From a checkpoint of a small transformer trained on Wikipedia: MLP 2048 SwiGLU, 1163M tokens.
MLP neurons of a small language model. Each row is named by its layer, matrix (gate and up: input weights; down: output weights) and neuron, and shows model dimensions 400-655. Each number is 128 + 32 x the weight over its row's rms, rounded and kept within 0 to 255. Numbers have three digits each. A neuron's up and down rows have the sign that makes its largest values positive.
Before each neuron's rows, "raises" lists the tokens whose logits its output raises most directly, leaving later layers aside.

raises: "\n", ".", ";", " with", ","
L9.gate1852:171156066097085108116125099178160099201141136114146116171098165141121114156134085137126148099095150130089119157159155132150100143103088136131155158099151114161107121173170075170203131104162150074110151122174135129169123165196121127120100150107136174085098181130136136116093153124175118118154083128098145095152130108100186089149184142079079135097111172091123119141125170140114139116182128141094090170156074152101173160145166154140141102152141150126108165126139147163148170097090109118109156099148126129100100149137132150085173101169145206057132135163126126104169137115140202137097089105076222076142110162105126130095134112183146154147105157163077157196154133119099062130122189106145076069117125150134131103094153130142132101161158117143095084131080154124144116084126063
L9.up1852:144152083128152151118178167136081137078141115150109172093078153108073074127168103081090079149148125111155090050118089109165120106129090134139084152156129130143150073123130160116083108130080145091149094142090150127070137113167081146191108164112143139187119127148162127153139139158099127119104131115075121056150103149134112099087093151140157113065117145105142153150147122137135159134109123162169120113094116120168091131126117102109079156139080152135145171127105070191116166100136137116149096102146100089126140170140124094108103153141157059146156139120062152128109121154130136132079151192191153163094125160113212136093164118108161100133084114102121128135161179129064100162039113102113118090131152181154114090128165084192177066077104179136126124102164122102109150168170176
L9.down1852:127108139137110132121118120047220177087145172139129139178101152094100155166111120095079149105102081077110112089089119119115113098119181098133122152121140169108136128176159185073049105113133188123149081210099097109141113109132126122127163158132154155136149155082175134165161165058173140106166173145108083154148174162167105135161105076173138086159153166114086135096105123212182110084140154156103108091078114100155110148141048124122088198158163097146117168157139124151132160128154148156185074117159138119145104093150113075172151164087109117176085071105207138189122160130067126085175051127170090166148140056099107141123061134103100164125146156147119200094142111149097085134157161131141142086055134147168109124185156115142089107100109151112157088162120094112186128085140141

raises: " and", ",", " |", " ", " to"
L9.gate795:105110155088154135141166155119135134132090112038155134102144168209125137110108127132146135068113092070136141094155059099131120127190120135084104146178123158151117143147151143122141130200180132061155165130139163115086097118114132171133149130167149144147125152097085190137103111137096084136109126165173158123128101175139078096132159143149088119148164195111137089136095117110144104132120131111060128147109122150098151102149171136116170126131065110077121123102162158127147107163135116081156125064116110113156058123100140093095087154147133087078164151072140070122081164117149151176058110086155125112123147154094154085148087142105187163161105146105064083143164101082101182138122145102132053144133152155180170130108147140120127159165137147145110127189145150129162158057122109
L9.up795:122124129121143110163181123179099132111120141108103191165105133161160123148115179121066082114152116133124165150146094119152102085166093140118089123122116119130145100133120105129150155169107164120135156055103128125131130189141121184111081104206126089080102147141097105171130145082077061104104101166160081166122103172164113125147181108125108164140150168116085065133143122134093089121132138141051103126119158126064103128092175168174129113098117142104127116179121131112170085171101180105175048088148154118132117101123098135102132144098156145140127077128148114138163074142163112066056137106100140056114115140120138096155113182139152113119151074115130133103057098066091168136149169178195109118119176146150117108168120118079137170129101128156124156152165154159088151090127117
L9.down795:095120145122153153145147086129166112115126125185135146124081121157128137098116133106098132148162086153112109158089107102093159133100094083174134142162105118118161127160139111092101149124089116118144105140167110134133154139115134117133153103137223125120184120102207087119147112115108080029122103116081076083086124112155154113131141130183135107153114140120083107102158162152135129100138121127145120120102218155060095154104137116133108133126108103120093132151145120184086159100135103147132097156149120096128136125132109171127126157122117120138081088142110166155181082147098117130095140057128128170164113105115130115135174114103107104150160088161128115112060116109124127142136127098104099134122126108106169110181069137111156172044128193149138170095167103103091148116114129

raises: " and", ".", ",", " of", " at"
L2.gate1514:112139052090142128185127054129048139155082093112125105126141148182136108117173151142131074145186107069084080160161099109182134157136123133143136090130115166168110106142159088124150141178137132100130184125103162128140186187099052189118106098139126161115108119111091123100152146090045153163127139122161173088127147094095082067084157097148141134134137070124131125143188165100124143134133115138083208158164097151140134081061127127128097144115111200067088104136133180121150077093160140117137144109041139062148082137116143095112127149133180126164159091137128079155137109160120098144038092105066142105188050111121155118145079119107142120148158164145160078180134156116204136086087151097099118111140110109113163123113059163156147150173136099128152095141082133180136102094053096
L2.up1514:101123085105134112170155096128147193075124115081158178122155128171110086113175174114107073098188152131082112160139167183164175129126102141155188110080136154155136135144105122146125170159140160092140170123104178103071126046080062130093119140113151071166076111102113087127149173100109131183144154165104173172098155122089146147067160105126154116101150116085112111143150148146107099073147120124147084096147089101107137122087129166133120129126065189083110108136153134101190086123122141109086085150068148076175068112093078098127143083142127074173170124160113113123098115183122175151079107093139135065166141123163176068150099133072131105094155088149128127121135071094141112104097108093164154123164121161106155164141114154160122117170102125154117069169116185093096100106184075
L2.down1514:122127125145098110121115168092181083117173190133105162160141061071187146144137118110188156102170100130138139106127172136127175079114120152166093128169134120119171117149108153097139152179107131150130100186130157117084107093136113095135146144106115113089134142111168075134155088111164119104109129126129098137125154105142122190107064148150113094160085167091119137069100093128139098097105113129186099119074162121159095153170105170086160106162172085122115074134109129132033134137065103157124044150159109171108162140152167123095096129088141153133129141145091153131152140096069133128147115094122124170112122122143160137128165134135102108149095130145111166101127127120082114159161092133106101155078090111060123072157143112123138139104099150123086141133168122095167092151192135

raises: "1", "5", "2", "3", "4"
L2.gate240:089094125135094091111145137156097106164154109088104085101128115140151146101100118140164122098170154108122144167206111146157116131128155120164126168128141171114132114158080164199137134119117127102118063179081177106162114074183133134142136105207143176141114083128103168076096118090128097137177105125003132087137134053122095093128134155145167123107180122076119103103137126151198140155197133074134129111118119157171129124134138134137133132166097122094119173149127122168104115086111106128158131149150106098118206122126159125105146126118136095103133127095136138144082119115075137137095192127066125165138150159113104059152148139189105098090178145066117120131123147099155124086131097096108101084138098111130098182067117141128167142106183113141187080105164069147162097179074100
L2.up240:117118112132193117121066154134124115085165164104145163175141079084137107143071135156133114154124169098112127143123133098134182116142151116199100100110102109055135155105134085158113125178105091123087075113108098178091081096123117183119156128169190172123163153120111124117195097044170125161089095134091106172053110127138112122084149148195064096123169131114116092113137151145162078143121102137127092144116104131144102132129122197112139126108166084113103160129062110115080124070172142208141140108125163109078164120150073084091105080077135172117104166176159120133103134147110120102150172152130180171167111089129072080134115167117076118102190143104161120144150085155105164166175145168205158170158154116111146143128110152080138111154164099167088113115182100108178192173153124
L2.down240:111176146104140144110087181152213170116175118068109127123111155089077099145171140165115125085162180171104138134163136060083119154165162122154180116023149103126139141142120074081102111146185103131057143103102146160093075102084136102120105117134137167153128120093117150123109170076138146111062145127192094185125107152095175066153129127128075195173089180149134108104144110133102138169149142149081119119155089115135168169141120133113125144103159103088137124155096133084092120147218128096138136140104169170083108150115143171125068135157181136162109151133153091154092128138150115165221142135136143125111136038131148133080090130132100112121188139076153147147165080194095096192130150136167169127210102114158130146161088134155133115154190094178075113080135136106126170093116197

raises: ",", " (", " and", " |", ";"
L2.gate502:099122105109129128122141183164108131147143077103109102068123116123154147162127121134141108141083182105085102193108163153121143115135101141115196135119111186129074152148102172113130085149161080121094134129147181138159189138104071173137140118129164129186112165172101201137174125181144128166103160137145111140096077199121134075141156121098139095096183179102113086146064173120144125133186151128103135165139096119143088093051098157122152152105166163137099129124130089121209118084104155084090155074140131133096139133089170129095118172097091083106144120042172063135137133200121096113150144133092159125159083152142109084099044131137155164161116139129145083138155124143143065116163146139167125121081138124111145153136155153145183116124157132133099110107114176119155097117105050
L2.up502:089156117100098168075082179144174105197121117129136104091096105165102079138132168121125139078120154121103138174084185126116118128087182122165136098163099091124055154084166133113123115094092118106085091071106103116146160140106094187073117166119160082178115136146067151113122155148135162105062129125123173076082116145121127144145145150140072122166131172108113176131092160130122131137120110161130088175107134193100096192162143156148106146128151148158122102160155039177166145100126191144112110133108086171132133085117135134150059140122165109113145147117138099091130121137066101143161124156096150080090142136136128151151162086174169163193103117105172125137178092158067104086138098136122145084157147075047102055152097110165056206137101093155102096130162106132107085149157162
L2.down502:164093084174134127192131065092109141101130124166125218147154185136140146097140137130150154196087098122107098071137068106112097140120167066112099150151149145147126141122135063118148133119104139135157135144174112146115100113126176128136123168178095130066146081091163133146142107123112160092157080079109102097122164103125068118151133115040092145111091083171107177084187123109089130104128067109099079127169210132098137126155125133196104161135113134198107096131122157161081111158194124126141081171130088142105132121133122138141144135127147160130123157170069182136106086037134153153106115093156119153103114117132158096116155119135126109120129156125163135182070147118136105113125108121106135181147103155071142142129158184138142090100119138057169116133132110110129175134110153

raises: " and", ",", " ", "\n", " ("
L2.gate1287:146144164101154120114173164196124184179107101072154147106123175187153150126138135123112123081126089110140091180147098179144136142153115095085174146126161104178089074178147116132149116171151084148118133144097154152149131150096091186158094156104101117124123110136082136065132176122061100166114158113158110106126163114142108087144160096134158219121187135159103154149122124135092124153145166093096133105158101172134177086131139148148145117132050138060163094149157137086194058151126141106099180084060184091100105097102117146139120151146078044113113096068157104093047147179109102118119143119129148125104129141129159144146108062122149120124107175108130123131104141123142171095108157186158111116083128145131107109131150128095111098177099170141104103135112176144117079065126145
L2.up1287:138144090129205100132128196171150143149162132134131122115190131168106093191136139162112100109147134130119106149172115165105111133113153182131137108108129135156083144168109113086154095159185118093072121096156110148196122122145092135081106117117170120134155082174093155088136129161100148103069148131187133089146133098085143125127079127063125178170103112181120091193129129152132172168109168094116167175166084127156087177160142121101171189096112142094137071152158165094161095181124091079145143125155166115086034183122079147133098110181107114098087156124107147122101119109145152060138153148102174083076122146142091144140087145117197098145151104165138132158178069143158141153153172153154173131121174096157088158133164121178088143193109092123124080053094209099132133091187113
L2.down1287:153113127108089143192108168095152082135172191156136185109138101062143100152100086145130127127109171132102110083089176085065111113127127127159089086141142092088182168113089133064125122114134170127176157105163128128137083126103109075115147109095099113126166148135172082172089065128144121084142079155109094145094102128085170118068090175140128112201074088155119143153130053166172153146115138166092086158092156154163101122137100137122154153161192115156109102115142154080040176120100111125135065217180104176118124166162121148120122172118140220141159118154148201152132111067164084122188105152138183063126095126129125123061142140147066086072086133125113129133132146153137121139133101108146113163136130131117124076136081153141104177079097133138115124091149108106135154145136117

raises: "6", "4", "2", "1", "3"
L2.gate1055:142166082120151190132113127154127129064131103112165088131087137185146154097125157141122098094135164112145171128148110091168110087169171139146122132138183153146056117070139075101102077173134081090122157128218137196070202083122103132175138145121112126094109073072120098074058106188120071185129097108096139095169144146168195125070148163160185136170115100173121132124118106152144094186155093163106152106134173185143090121109114100187163136166133137103088147179089105120144133153173091090138131202169124094085117093109117098134186145159110147111089121164159135147071167155089152198137188137116141102146164091176090140094096185115076112134114127127128107128127167157089067092097089094107124136146144143117077135119153116110126108135114081125129105096112157123118115122153125
L2.up1055:188115164167098147096115116131155127061146108078162096160098084051117074095178139106134094134162115082104135063154103098114118090181099092138121092117191079098103126117097120120164141093113075103076085133144166139114162156153156142088075154090140177126157085140127089175106137124087068098081097129178126149104090124139091129137159094094111126120120101156154146103170129083118095138122079146151094128108112173145094123146118129125140186191170098148056152168129146152126110119176111158082170202113108179092127089186169128141163164173166146081128106096101161081140135148114097120200125158116152103124145109195089080142081150109165107130152135153171104111133077167085168107092133141133130138142196077154137103113118172132140115142120135129127148096129165104144087123086149
L2.down1055:152071130103082171102101149210093134145148131036097131129140123045095128144108143134172129100137202127112119105116177127032156096113099155113098102137080100097113142115124173073161137121138119186117138122147125111146092153092130109108089158135131128083167067109143176147134098133132149129082181134189099135105097139059119142132084148072075156152102201163146125093136111177167083124102161123153135118147064108150150108120143154074084152115156123133098148156106192129228144144152140145117150080129085111133131149131078115102121176098101125165123169146112163150089173147160137137150101097110195064079122115194107169099078150114182120114137127143119132084085077077089143124117136124090161129144151130074110082127136178080128123210120197130084164115098141151104118143114135

raises: ",", " and", ".", " ", " of"
L2.gate1509:139116099153100153128172117187119163121135119164094063157099113131097125080089120153146114125167093115150114187155081142153073092105110101120155128094152114102119181156142105159176158129150117186179187121163160158151125133157092110141142153124099172187074187154090167075147159190139136124175090107161188156118181167156116145151187188090149143124175144050088149094154172145154096132095112082162092133203066145113181068089124101168102084132103107133156093148158112160103078093123180108144151137069210103184133181062117152181106095120160117134131138165129146100126141144160144115081177144113136103176092084111166149136070163202095179131098162050131105169179095143188134139128095135121166136115085154141158106075174116153104138094121108101159124138170119159154105055167093
L2.up1509:168164092156172121086184162185147107103206128182129084131132096070093149094149090102150144092173159102085150165082098181094165089148097149177138091083127060067154123079075090113141171092091129087137109112169144175155128111174140147161128155133113161122119190130127097071134091136088125121108144145097129187099148094175150195124154126087137090106176107156080086114133112122172134084121166148149153145144120132102056078129174162094124188144165131150181063139150120104121083163099132077099168125112215139207082094101157127132174118134103079112068073116166088144109170152169086139086093116078120148115167176105155181126168141143124180117083119162201125159174140155117126145095105107109152135121151137155118129118182133093084181163162091120105110131131191162131084179117155
L2.down1509:126142113099120140088151110110163091141204172138166152141113125154114191117151088140121114142115192110137137098142133155063117081135108135179040138110098040100121110043056108121123144095087142118142084101122159139105099095189150129135121135100150133163107115146129131151147079167177153092110061199129101035203094134100119099101078193119148117129091074177127125116155092150131143110085169166114082121093121121130128134096169134105100124146213125090095050078079106099113196097151118098102097158148096108142105116205103142090181131187128193137104095190143081172135140103163148090132169104103145144122160134153132155134134152131109114106171110132101122174122160176118128183164053123160149153152126120129078122101129136119138125121197122170064177126095106127134135152126183

raises: "ef", "eh", "ep", "em", "en"
L2.gate1885:148135140106165097140164130131091151075168178158158146118105111126149159164155166102132071069125165147118127103110131158171107108072109120102072158170078151168199130160165077183151118129126099108158135104145148113112168162116113108122114066137138191180080121146077137136111154075143117097156145081135143140094125207124098073148189151170131141153143154155128083162141166104117095090097132136135084126140115108108175103119151136151158132161174131158100066149139093145144088092133085115170063086170170160105147140128085123142126104062069125143142100110075138087100135123175113099122131121080155144164166185097137101060132108137122113070104148168108217115166133186092094129134096148083121152194086122180147179144110104088141076056085098125143101123133118130051159102165189
L2.up1885:121158095149152121138137166135117097162123171088138126084150187158109171101107093144164129176129132119116163125208131111143115115093049103108164096152123132086124137071142154153133139172160092144119105127144201118091121164176070198129115104140134099179117124145085083070089128182120090115097150093169150157145177161148137099093134137110085092103113161150161100161090120123201158133148075122091117143132110076177134140121175135145152212128101151152143163131088087178087127130151124159175149099172145151194132154094075063164141168123183181113143098104191113101145129163122118149165060183112149100154140080163153088161165119155137160142097186101158148080140149176153158106122100069127125138083135096170090143101147080162097099093096103145115117103144076137068103152144208
L2.down1885:110131112129149169152117074113104086066126102128138109050146150132141173119130183129129081177163142133112104157161101095117117089127116202114110075222143050122132145096184143165073055136120150107171129105116114111111174197147132185159119152095143133107126075101177155121120113120124115086134107150147139117081180125143075086055110128137167097147150126119147072124088103082134160088199076154117135085148116092110098133162186058124140149124145188098150129171080117128089085154162168184105162181170110133143132133109124067181144116150126120131120152122159097087081162119131164170140119151085174223173145100108150090084161089148087163093179152155167130152124128097134131120127145110166126044171142138185122113129128139161141110141168113160139141144132155106062157140087123

raises: "ter", "ted", "ts", "li", "pt"
L2.gate1902:084109088148101120122090167127069122122141098114105116105155105142077177159155116095082077161127097202153099160109142134159086069132173083191080153136113108108165104149139077135158104094183121134142162196087158168089076125119087151137097147152172100119136117114130106140171156152088133056086128149112116128149067124166162163138177134142176095064168124144106114125134094157107093148099206129143143151094102165067141113154096133170081119134134139096149150051127085146179099153101135121232134144122162133141172115135141150155082127125164167172109113118127135117182100166120108136095101129128169102125108079098123084097107126161088129158140159115083049164089177092144183140151155083078075083132172128102086112093128143101130139182090090066129081091075140059184194075128133
L2.up1902:166127119127126106141134110170169088156103150097152153113134082119086136110096178130116103083142050098164109186125088144130090087073159156101131121147127144181107152118141126116106071089127125128176188156109076133130080117132117136107066179113097178123154100145139108097103106138139161200157083164115145134067186107110146098155194128094113097119130106161098164122127093116163102114098118116098147111146095114075196110089125087083084130115160127150095100116147163104111149118079114159173142087136142143130093073128127104137121147087105122161066120193108091100121119132114099176128147143090164170109158163104111084132089114113087102101138102124151173128125103092093133144080139181135132110124131188083155119112182156147117132091130137121189107143210115081136114106208130
L2.down1902:134129141117110124114137157132125125163129088156137130084129087131192133160144123144168154111178109136156148128138123104146196093097137117125118144130099107169129166099153154139137088183156153067062189107155133075063133133097132110135112119106085102129148136158139110126143134111091086113140104167111184121191132168147125140147110115092149082109090087129162107158131167133074157129104137189183146180116057168045182042149083127095148126146137090166179121167143094132105087128099166096078125102146098093118143122124123133082076130101086126132104133139148123116078161136147152090142102138096159156111080119084124071120134154049123126065144138164136142080171120117142160073087109139103091180133111153088102144159129144134113124168146171174161199109169095096115160104173115

raises: "ion", "ions", "man", "sh", "an"
L2.gate1198:131173128091173139081165110152080064111088116078066103127096059175181124160079117086114162119081138082175142111159163081095128157073157138162100122159151110161111163138195092073157055209161128169117145133115076183088116182151188084123110118105165159170148128144093164140114166054180184117183153149101114127127139129130092148153162145128099169135172130104080068100111187124132128130108109165136172168142158173095134081123162141162125074180139179092147178116083084126096108076083192098081183138130142127122102123099130123121134123059173099080177139090151126092142091161099150099098154136143148117125129163116194138133161113117148164141199156086150119129121078152109113165141118163198133083140100158134127108092163146110151084117076095127130157155138144163120106175135076
L2.up1198:094165164114115151153173081096147132153130128141139182130126140084103153163138142128155097137134149132152135182179129081129161134115173151173157148087145156060088117114173102127124046121117096123103121101061062134119111159100107109167075058059095179185145128150127178122108092128107076108136177072155080090133079118098107068169137206152108161086189114132123108158112130152130173098061100142153101120147149072119197168136083091136120137143117168134187112132115176145106125147082098112193085170178106137113090075115092143110169147093078160062180133112098120169199106138119092083125089139114135127117185105136108112140153169148175151190088138140118136086083115124173171156168117099125075078120163129139103106130123106152118110091126106178122129110164115073176154098124121
L2.down1198:088146110119084164143132106188079108079139115146141123165137121114098113147127094110158179137134114100154143175110148143167138079087158104082116142125139053186144120096130132110110111108134125117082157129115151114093148146185170161161049117165132102118206117145028154130128104093111205073097081120114106105111111138141114081153102125126116122108119143114162107099104139144110090112154117117106151117146154065128149105152145082097118153118144136099152096118158149149155116127183133114115151122141079143168101124164118167109133133165045075109073066097141129086137211096121204134125104073101130189184148112165121176165113098181127111092112155165115084121149100208144121122126156174155087185102139118171114133126162081167133137128132128207073150084158105134144149083128134

raises: "0", "1", "4", ",", "5"
L2.gate1383:132075084131073116095063159164185109143122180149176102112119086156130103190104119148176088117130159123083100146108156117163089060138145157110161169135133078105159197132137136133097129086085131133142128121085123116096132103160130098115131128089122129152148132153139102106139071084184162124132096156097126148102173157163111139086166148170098116187078137130142158115111057154120151184140116175075067138145181176150110142136085101149083128151193162187151100107105111108115142142146149153103134140082170074112101129181129088151131125141157138182136147158090185181077182157091097100088135153165173171082136116099055090166121103158126187145080089110114177147123123136122159177121091115129093132086154112116097140181125104159090188100149172101121121162180083168153145159137195
L2.up1383:139087099161186073087121181129133112133088089129128121107117121172098122167078133163159126109115154098183092171173083113169105193099103090097117174168101174115147108188160152139157115125073099111187125105094176112123117091121174151099173170128121160120136189170162193135155152122083133113159160131106104161099152095157082045157085150163108155093155115068149128140153119087142139149172117094134123160083142152180116107095176173121117105095148182190107146116092103136146158093164160159117147072141072144088079147079094103113103124061103155092154194130149102077131174126151069144099178133143095199076207179114171123122096072136108134143135167157062170107177175117105086119137102104082111066117112186147169203097176138123131080111119102113177136154124055181128096097164156
L2.down1383:106155132099098138103124092094097153077114083064100150132152124122128103070126134130128092122087181164151111129122198136055163150125115098172118124098150194121135106083149098098058105082117137138134160111163111097114164094135154111126136057134174074111202065169097119101132120041115139112076059144144109109176086152083144154118088113095068088083147128142140121128124145065125100095147176224110129111140119130170131082134054149140107109159133106097115176133092119089117131169175071141115056193125151122147134160152128108175099149150091123131093106131064094205071086104192145122157128153158098119121121103157062186106132108071152109167129097142179141102062129161051116162149156099110187140122110083086091108156123138143144159122095188120159099129162176116129110115106113

raises: " it", " another", " the", " this", " a"
L9.gate518:072080144166161110128087123127094129173102147080169125157103112140213159090147190151160149150141173164110112149141131182136119181150140152107125164141167139183114140156150151126101048146128155100128168177097130188107111154098160105145162145163092153146137113141169184149145124082161121174178190172114125170110160106115050093113108157161095102182071156078149176135068096144167109110163101123119106167164170152183136152108087089167093105107115060153101104153154175089114128125106189144079083107125072128122114060138121093138151143160164200099146099189095134155069160078174118117110075076123120115157165169151088089108161115126184172075145085124092126134156134141156110151109086137134096125117131151144126198130033133108095080139175120099094057129122112100102129159103080
L9.up518:108122113096091090125126099156124186157128097102208124156121173115180093142135156073103137121136154116108118124153121151089146158154067123141120149130163158225104100152137164145120090139152091130091164168128176124135162102142121162104102107167084089127172121148140113135139089090077155106072159101097113121107167087156123118129117139154149112098160138175107100136135150135108109076150149154121085095179144165164121176143186164169098110130151155152114093129148144138122096077125205135145067125131171159102137149172130100085182148120155167063118141133124121101154156102062135139138064169124122117121108126179147124140127188144158158165113097169086172128111149148087135081154118130085132128201106158140134094080174109107106091110166191138147153092086121130098171124144133
L9.down518:148136093105176139121149120165170142151127189127142113075166105075171103128116108139109154128131143126146173226152163090083134118121109143155195129103095074188125144123115137151123184114132171111132100070114090096131148049158147085051122193133134108083154128130148152160118059117118131076070134134136119134155115062115150115163025109139082117204114080133113144123157189143125193113102127113155105137067127151077128184178141078119128107133100151109141139169134104120155157095079076157074151117109128132159098131154063129160123117139135149090114199085167088146108083132112154182166095173109170108118121152091166131110110166112198133080106144120156179098095118162148179159111138119142115146124107094084089123119144072167069112111181131151124146112080161129144127141146158

raises: "1", "2", " |", "9", "8"
L2.gate753:111120157118090084135144115127100110099136176119150106121112143174162119071106137150159111139172099162164070168152147123154115092105131130146131093116102112104106133082118095155192143132156172121122126132140163093148153098137095174159107127124054113086169153118153091130133100136141099132185101146126158075126152077155168128067149137112165081105142123102127071116146207113132094108096109132107094074081140170152190029045153082152127123170123108099149134124067100126189129095186119111175106095121090119129152138129108111086133101063155141117150118110079117160070087163118124166100126147147149160156141133129067124140051099149143102158077075112147093154204175147158144059120073105138107151118148176123069142124148120151164176170121086041083031147157164136153074133164090
L2.up753:153155181153136106068118093108179113138167165060095097230095112091128100113093119134103166071109116134165096149155181081122125142090171154169091112103133091108117124122071065141187097124088149072088139108111087134118164078122076137096081078090100113137121118105127145174174142074098162183086121116123160137099161111130135136094110171157130032137153132155135104147116113138118128129074102115157167155060138096119139149165120154123111162089150078116117082142105121175116111082151078133088128171146100150078165103095162114116143106113147091159160125135142146152076096115143102092178158142160163086128084137144132162124077052066195158169097097119169098077149121139108159099107091124118117156195128157075156151138078186166085157152170126142123076075091110120149132173189099
L2.down753:097191128131140163066081189117202146105157153114091159159132078129185144118143082114110130114116109151160142143111180133160194124198128119185098114052128063137193152122075090063121169097123113131142168112078136134160110152118095146093151188066113133096119114140108132142159164084153105155076084156178159119066186189124103136146095097095119078091126123100127102125184156088122094168137095100138148078096134154150132174180157125153141136146126100140120110126149118138099148123121136134117121106069156174137116137147108180146151155125146096181096145174130123195109108119155115096130119148155170094169127128174160160116085128101171112128086085149128137122126117103119117111186114174117193066148110137112143164186094177112098091165122154155124156139101168037121163129134082

raises: " the", " a", " ", " one", " an"
L2.gate2038:067110218134097161128159131108116131167094082102148081099130198208093165040126166072100139135167065169096082151148084134140147078123127143168169129195168193121139114126171099177139126122145125152095151112141140145105177132108129112147104154095056154110132089131145154133094147162136049135137137093076153098167131114160153167116097170173079117148126104109109130129103141089092121136109127086102179165144132183137062110103113112220113070131086159094079121077144107109091122148080110116126111174134116102067148179177227077102111162128079114156136092150081092164094144157084123187126108101113076198146169069148107089107130145178132160101184114138146115136114185154089083127072086085154129118074146149126114096164092143173127136154107104135179155157166142120147157146140132
L2.up2038:163103110170091119064162143142122057166119150088137150127099184113066103108153136091089182160134099110101119124107108083142135085098137122173108131125071083117132138147068147154152138127096147097099146183154078126110070112063107175085065087127182109121166117102133157109109069073102074102116081087103165076108112100102086169144058083119118094155070101107165085095131086121084100176081165116165170110078156136142122126128140108150156160179107185157091159150142120170087114127163105134161092153095135160162188120159105097085136122133100105159132104116120136161138171184095105094148134180125184119131077095120076097128155135136142125073137173121102128129078085139096093164118115141130166131147169113121121099124130138146105088103148108184136125104148096079114178115150207
L2.down2038:143130084075127109100116133125107108146117178111130138111121138061150083128139158131126166119130192160068164171140151135104151080123107178096111098074096105116152161130091129093162096122130148098110103090160112182127113113077074146111120134115133080061121141093097132113166094092120152135085132134164157119120118170093086112107066130107058152135154120106081061183133155151131143189130200126173126153070066133116125117139138163107145161080146129156166167227097123152123153177157147151089180150086064132092072138093049124151140137152175121132127097192168107128079134141164156133179154140124172073116126137126121106083095130140142132121087157135142149162094084136112166168144122124149150153173134128107102089079128120105117095174125112138094106045106182083138183127125133

raises: " of", " and", " for", " to", " on"
L2.gate473:153140166093137119092166158140086148153078083053166116100089126129092179059147096167134113088145149136108119173106146156094137066153173074133103052086090168159107104093175072186110152117102138086167109121134179120099130108179110174136151106136112126111116123155080161120141128128082135178071111179113125146150184135144152083123155097076122157109137138116102197115153164125137118121090039101163141116175078139154117100089132089147125116150088169129139099129196144130142075163121102124069112126154155116086085173115086133187101145124144060108144058100154088126105140116171088146056148193091163105126103217174139150118135105113134141067161081130160117107091097112198109124125160165152086145122108161151149165140109087164111195133124085143149099082144097122116111128084133
L2.up473:093190092092127108150072161146143120087049148091134126186082157098060147164142171082165119164111123153133150110077170057121164081074140140101167137115128139082092147103124127123087141094148085168160116139094126096127081096144174132119147098083118091124193094128074114156135175149115142172076101103117164160091127161138101167145101144125164108098114105159079111149068148157157139048162064154127140100080077136195068123066061166111110174079109165162144099164096138162120167162100117148103144114172142101175117112065156085119086184170152111125136136104111123078108067139181126164144094164084117126142079122085107146069120141136154084141186103135152135185118160119080111150162159111132096164069111190102106106098193119111102156166166105155093063170169116112145099112198089
L2.down473:118124181120144144064067152107098130128143093157128105112117099116092107153116128089148173127118200117101118115168167074143146116140150135161118136111125130081169101162119147171120128136091146121096141186145152147128123111102177132138150143125122155125149153146131066179109118106103119137151096104133115092044104104087144115112109131180139131120104109105156135067114086191218136111158139108065151129109155073092134087114125120104062145088150143114095087121142150158057117101181141160181088136179117093079119152111112172087089153142136215142132104140100052129106126098100102128174109141108124081050170127127102111149157185095086106152160152108160079167074129106148080170180117093106120108133122143138157104180118108080107123154120137139140090109202079105170107090190147

raises: ",", " and", " of", " to", " from"
L2.gate1993:152160116107088165142096135190098169127124102130152164121150092161149139123117092107094093097131157177152119156141122116158182144146159158161135106140136203166067138170076121134092095146164144087168101096078134118120147158143115185152128116133126126136100141142118073174120137128142187181111170176118085091129176158077138138153181163095204065151137167105128121088121159129082136050185121134169165079163069169137165132103136106120139117123112132154117174141113133096167105137111108080076157094117191076095143082101094112092103125079174135162152100083105131083098121140098145091118077107184128156157081100115132157092108057085136213199101169080113140137130151096151118100135149151166136142115120135094144174127095126178132097150091071138137117167069136156121121110153095
L2.up1993:132155131094111134123112153112096113098048154099175199042124086140083137195168152198138101126107099087128140137142170151113113147167106163139148154129140126135141164123095078150108123118118154136149125121129110120089072157135145104135100187147118114163092168163112102105075107096136179122104173191116135110141162145107115173160119164082101072085162169134098065117169128125070122120138218178143112179158166079135076174089151129081101174137178173150119142125115153184117164133071142145099172103127174103136116060183069121099084072101125145100119152111182092147155138105132168138145128132140132134101086146174146122112071094117154087158129149168080160148097129110167120120183147089173157129156126081143177114108153097150131116106091099137114105131075215177094145161105131
L2.down1993:116119132143166113150186115112121120131182142152123083072154091089117106149158109111134134146172120084112117090113134094091138079095162133111122115162129057066179155152107117136139118146124084151135145157164118104115133075161081108117104089075147132127156110095134134156127110093145146106130111146150132147106145064122080136123096104129123155150069110167142186108109130104179138135072174147076132153088093140147103118165116160136127191128143110181090083176039167134101146149148135151160072186129032186129136192162155137124107134111096116157110152154136110131088111093159119096140147144131130174119124130126080112157188142146181077123145093142162096142159131149177074118169109117102162109142091120156145095170114098080022165154125171161112165075190142114150124184135196